config.yaml
d_mlp: 1024
vocab_size: 8192
norm: "rmsnorm"
qk_norm: false
tie_embeddings: false
init: "normal"
init_std_down: 0.0
optimizer: "muon_variant"
schedule: "cos"
final_lr_fraction: 0.0
seq_len: 384
MLP neurons of a small language model. Each row is named by its layer, matrix (gate and up: input weights) and neuron, and shows model dimensions 16-143. Each number is 128 + 32 x the weight over its row's rms, rounded and kept within 0 to 255. Numbers have three digits each. A neuron's up and down rows have the sign that makes its largest values positive.
After each neuron's rows, "fires after" lists the tokens most often just before its 100 highest values on Wikipedia text that the model never trained on; "fires in" lists the words (lower case) most often at its 100 highest values on Wikipedia text that the model never trained on.

L3.gate260:190089112112149145093114162082116120125121086086133154156207124189068135162174173106113115079125171118075143149105156165146165098095083157095159048049137096142114194170153148091125101119147125143108124109099153099121156154098113157158121119165116092125143059127156123168157151105147085151092130170120148105090129084096127130150109105117112121081173152153126157195137181125124127149073
L3.up260:125121153123180148144140170165196115144114148126101147086157131167090117148103115153111075140077170143126105153086065153099141119155097127084114202112123103153167112107120042126117095072132136105135142110142162125153097182111124078128148157104151156153133121149143192074101142070149114108145104121092081137122150159168104172191082189166138112117128162132109201138126138178113134079075
fires after: "1", ",", ":"
fires in: "10", "12", "11", "102", "00", "100"

L2.gate899:116094100171065144062048149168153128145088156144109088085161092165098110083132158099140224124111133139149159153149154170126109175100128135114154093089085118170161071131143131114126156114073160160061096092112182106095120122126163127125181057171132126065116097115184183111116204154135072097127178123100115162122089132113077168160106120122109099163147129082152103161088125108121084104133
L2.up899:128205173091157108180136134167138113123110143155112141184092132083163085105127107175100055152151116114104125149158117107147155111110110103157097124184143135112148172159146172150091122080140173079154130167121091167176094157081106103156095157111114139156094141133093042122162086131135160124128076105113170079133170104125150073093108157099124115081174070162096188054144139112166167122131
fires after: " can", " to", "s", " could", "See", " Al"
fires in: "be", "also", "have"

L2.gate454:114116133147173137135142102193136132131181154072108063184135157085078119075099079126089147177073159149082175118144128145062103092143108119134137120155186094130123149117136131094110151116135103089127115100180141136118194186147092165108088153096106133138097136143114075083126131093098109104143193067153111119162053090112143086125127139094097068052088180128141159118190090195153103148119
L2.up454:173137114117204111231140114097184128137116120118152135168151162146111094146124128147148129140122152104103114140124135110122119139115106137153075105114109054183123113134177113115150088140126148166142135099113148112076094157107099135106090126104082142186136125138179140143133131120125130115149159135140115155114169144112138084116077130189086156141126146152102134101185155178166159141093
fires after: "1"
fires in: "11", "111", "11th", "110", "1115"

L2.gate780:103146133084191130091183099141106161082119174142140126147157060079149125196138143156153129062072079117156152108170137137095135120122100132122139073101148070158090121088116086127126105133148160141105125108144157137176086132130139172116141118164112083181117127112155167091141136144139155098130145139104143120106080136137121167153142125108092171121130124149152117162132139163170161153120
L2.up780:179136127070156109155165121142152149121199141149140182160134194086166149133112132158144186110100136150116133129121078165150114086124086157157165127148158055158086121146184119085114116106076172129084146071119123101111073133086088121145105173078147120140138096172081137116132127067192056122130115118084131186103090094137136114120102180141081132101129128144078136132169112147179129150125
fires after: "1"
fires in: "10", "11", "100", "102"

L2.gate868:144164099158125059121153113128134148091132109090140148126132123132114116147162167114147099164140162126125186123155129154124084159083065132142176157192119138160104141149140155155118050095100118166144118162088108101081101102110148123175153168137122146145117124168146145156151140161082147134119054130077171131091135149082140084099100150165135068099140079193103095109090176123150188127188
L2.up868:180174123130111125076130112138119107136136182135187118081095151084124125109165174111117119141083137146105112148089159084164117130135084113127135107196165140136104140127116147115135056102117094123112098138123151096143132123207144035155117152167144141097113111110121130128139127193077074098132126093109106119132140122134132146139120122144086150112131137124084122147113086137156122185140
fires after: ",", ".", " in", " Home", " For", "\n"
fires in: "while", "which", "originally", "homey", "where"

L3.gate577:154121102134217126186124087169149149071131074053124108198140058059126128104115162140132099119133106144091159154153156147135151149114166138129122155057142132130134146163139108128125168091151149107146143159115144163119156123116105136179102150165095078124126100155136145103153119142198201127132115135100116153171143097103121112092154093180147168135129165180131084143137155089118153185137
L3.up577:163129139161131148080103150122186122093121172090116087077055143117146167084087124141143192182127114130114100122141126126115099080095120096141126072094117086108130125093152090132122096150154148176100171120190184125132116128116160104163183053127108105090140131091058105094125155082097150154102148135104140148163067163111111169116134145163115147138137112163128116139117152147077095169175
fires after: " in", ","
fires in: "where", "which"

L3.gate179:098084103097124069136128141135122117128109113163126169158083118100141132091114151069094137170186069049183151119138184123132064153119112127159139128076183140058132117114131122104062176160147150109137198125129160082108170160092119132145202134161064095146143118114134112116150163136128132114160142107149143166137143071081068128124144085053175125081158129113073122136083089095152136142121
L3.up179:138103114104169157095132112133135094154163105109150171141110144132146100143172100112092132118108128096170109110164126159156221181130089093056158108156135150136126118126125104119107179131113155117137135114092181138204107131191191074125149111146076118162173167171160149133137142179108185152147187143131146189143144106104128116141143063147114109115146105147061048136088156106121105104139
fires after: "0", "–", "qu"
fires in: "2024", "2023", "2025", "2020", "2022"

L3.gate987:107202130092151150173156175137183077120122114150095179174110120116147145135125124208173130139108180133094133078114134139088159077152111178125184109119101090095097155099150190143159105184136161141103191120115077107145091181134157139137167189134126122102170101154096079165100158109138171166070140123163116123070160129142133090109097084134191115130157093141113135134116050146111143158159
L3.up987:188155105116142144133121099124131140154151114142086095126181133112118151112140170137104103151140167208140113182124098125108126114124120088125142125145118121129156182134141135117157138159146123158115143131133144166122057159122097107139148154134176107070176121070091121177117083128139089152094098151149152118134143134119128118114151128170101165118138143179127127126165082113124163111136
fires after: ","
fires in: "which", "who", "main"

L2.gate464:111119183078081093081124139136163118147201135125181139153086113144113106159105105173087152135086119138080115111151112139120134253117115135131127147175129081156144078085129133159212105095154112122155161142192155101138133200131101121081097155110134166122117171149118138189187133118155101164141175125130115095153104087161129155106091096175170176122085116130165078116145129129160085108159
L2.up464:096145111095129141077144131166185136108145135103143151140081052145141132109117120132082126163145103089147141158114141193128142160163155136127113169126132133091145121163168167122138082180176136151122138108181110128159157110132061118108086096115128125143081165104187176111132107056095164172168176111142158150150130130104124119107168113163132158162091118172202112188145161149111098173065
fires after: " as", "|", " •", " the", " |", "=="
fires in: "well", "total", "best", "career", "year", "good"

L2.gate132:113140151146091135089079138138114150113131191155143160155119033129124114087114096177182124131173103132129141124092100146130093125071114092137100157180136137089124197141129116088166151130131162151124106134166176115128209178111135166123103161145099077148103132139139086116083162096150102099129160145163128141089102065122139133140183128130151171116099201143140138136128179152141136188143
L2.up132:177085149103111171153108139120107104192169149103137188115128167053085155133141110091151129120163170157128115125158135111125153107120166135051157124165090153137131112127125138115147102196149151154133099130072152100113156120140136101108093165097061112085121168090088133142122134155126150169105100196111148155181129137157217136191163153108110094115114114132108194097117139112174217104138
fires after: "0"
fires in: "2009", "2006", "2001", "2003", "2002", "2005"

L2.gate809:149144150131099118082107114138099098157137101189115156133149103113082046111107109122129101143086147135147116137123178176160148151144176110112149072168203123156173096164122079074162107147126170156159111164192124175097108091154070127135109108115100151096184105147115185173161086150143103114133116104168149168196100191069164082103126097189152162145127204082098124149186156126078141175176
L2.up809:112140160093034141114150103139129139096147118137107177128105139077134162132086147138121167146166166079093119124097128163150106117129131144085168138092087143142166153149080139138154058135116124129131128146118151139094132072161121156059109157127126108141161110125106168111168152123111105124141100143150168098141109158095162149164098113128135123165093184170143114158112155145088088119152
fires after: "0"
fires in: "2009", "2002", "2006", "2008", "2007", "2005"

L2.gate137:187161163104152094174129123119124142074089147166114171145134139113070185142154139121071131127111081118070117088102137186139105138142112156129092098110146063100149162091055095152154140070143095123142132127090131131078151088126115080132164100149042125079153117072076155148166108161151170119087162179084093155069097084132109091134124057105132113081096140116135189105158101117138144132098
L2.up137:137042141164113216112109139137127101127109098109148086099141112149026054114074091173175106214075114115095115154092133102166133109129134153119131131101135171120160109173068114099121147174110147235088130164166166128196100109092150177091148098085107104120136132139153156199105099135183197145116090182103162143090113143172179149134140092125166201131143134101127144160082135131129144162109
fires after: " ", " Kr"
fires in: "0", "krishna", "win"

L2.gate215:170082162132083147060146162120127156141158094137129175105166071111087100145116098074135159115055142155140111083136143179133134135073103134129118171167099108164126158182134137107195099134132085112074186080056154144171086165122140136109107159177112110109174150136132084153105084150090099141142088090171126131151162098146109153165135103102097138157123129106108091050145102088136125080083
L2.up215:118136153085100169121126184092178136151112124168137135130169038141072106125116153113137139097098150111141066091128092099151179125151146192135103088113120162145120160184156117129124077146081104171072119109103138114185080105104154142079103154128131122138137171106096114137186150135161149160119134120154118102155167094149120139127174094059167133165175144196074152056073122150124127099104
fires after: " "
fires in: "0"

L11.gate738:167111086109129125156154089152137215176178053167038150048131135136120141128171098145203052145112169137115139147091121137103125135175143116072111087127103106107135072147147102085096103083149109090117158101113132150101181114148091075126204182109086160075154138144138166148187141134178087120144111144189147111119083170129131115152103131105040104147110146146132162145110085115137117136116
L11.up738:178148124133180100096156142130163152090067101169128125136122178160088131079080107128095120160123174156143190146114121149118135091137167142133145145150132105132070092126147082133124124134099218106081169148144150126112083118113138098133160174154106149122167149180163171112113169094151102093077088078121164152088118153122077122129079127118109118135162157150155123146122141162124166139092
fires after: " "
fires in: "0", "3", "1", "4", "2"

L2.gate203:166194151135092159141128200097146108107102095119165133143089156138138150094146105115133108172111151129151123181121137141103145111109134151162130204092129140104090098161140119051136097082163112142159105120161179205182127189065137132120106111072128129128088127083141128113156122143136132160149090092167107150122136120076096096119111117114148120142124133115151094124103082114129149151131
L2.up203:162138129126137142133104134118117107184124147076106070116046103159070150172078128069096157092114088137197136137139106115141175146080092093133139154109140117122131110126123111145090150078113121110153075140121140214133097126102115093094111166155128134111097115052102125128180161110130147111115067099126100142143135099121128165111121099131080172137103131104134047138135110109202127157122
fires after: " |", "-", "|", " •"
fires in: "total", "record", "votes", "country", "population"

L2.gate74:121082140159137104113130140128122091109098067159173150129108145096125158080128124114102104159106143172160124145116154152076073131099082093145134123159121130158131141149085107173107091141124127130134148086120128180158137111093123093141169159166103176124114133120169109105118150084201095192139155176193162126153186159093126143098140117110125167138138126063124067138167072159129167074096
L2.up74:162129141163078145123048116112106137131164125089123135164132089069092140097129127115089090136099209189148099113095148140112141137123141109086129107120154123130159099136147140192075151155085159108126111110129130162162064129153207084133157138172164180131178144111130180098173165114087188146106116158164184090135108137140121183105155149124155143104156120145143100169148119099171155089163
fires after: " ", " Dur", "Prior", " ("
fires in: "9", "during", "8", "of", "978", "to"

L8.gate712:100127054149094145101150132082153164154157137037153166141093144126153117156091105109123123187122152188097123116156105099081105183075153111145138126156145093177097112042099153128144085191141096154114151130139111100069154125174155167085124139151113118152150130106083156160136075109120113139078095147107135133119120202122185081153105118132115160162119089078138100159088080152128146124120
L8.up712:140176137199172128148169135112112126145076087100094125190175130117156207122139108136121085127140163108109122092170123083127138113118192093157150164155144111109108113108117165122097138189139176129182120197078127152069167110134084092108155119095116104147109105119130153137125042080107133150161133140137148110088105038143151084136113203096116129146159121122157118163082094108173075099142
fires after: " the", " his", "s", "th", " and", " The"
fires in: "first"

L2.gate288:084178133136104154116106164117114099096094137190141152130193162160117143154148097143166052142118156113063119129155064183132123201070145085091083118162171157188103132120081136205104143157049159104087144101127084120150113127123134177062100137147121125140146149107128127087166100097138182157083128161105152129130161107130150214107080127158131076148059153154116144134096122162103150128133
L2.up288:160176128108056089120183104134064143147098169154110159101203124107128118143178132110158036126120115123078110122081142142102104161087111190137137170103147108130100110139069123123106111165096124161137149100129110076186106123153138105121140180108133135128123158144109141137208114122147072153163147166110152077092111148113094121089120082162111141118073161151111121094104134127136146083132
fires after: " ", " ("
fires in: "0"

L11.gate225:048138133062147112197093174104120169175196188126124113155133131119189118134139102047192134116151132093103092067181157010156096193119102120130123087040109122105103133112149121086118166112126104166161099105120122128153094081124132109080082095117064100131074109091157089125054097170152138141089181120136076150157135119192116165107163147134171159141147104113155131125131108098169162151191
L11.up225:100123103167063106133103133158077158148140188101109142149098208135128126120170164156072140155150173157118105129120099149115220135090055126147083095117128092138099152144095067145094125065109197156123073049104159129095123087107106120114095133101121081136150153131065153098125112148135130138180129092208128186104097114155125136137090097112138147143125131068146165139055073124172144153115
fires after: "0"
fires in: "2020", "2021", "2022", "2023", "2024", "2025"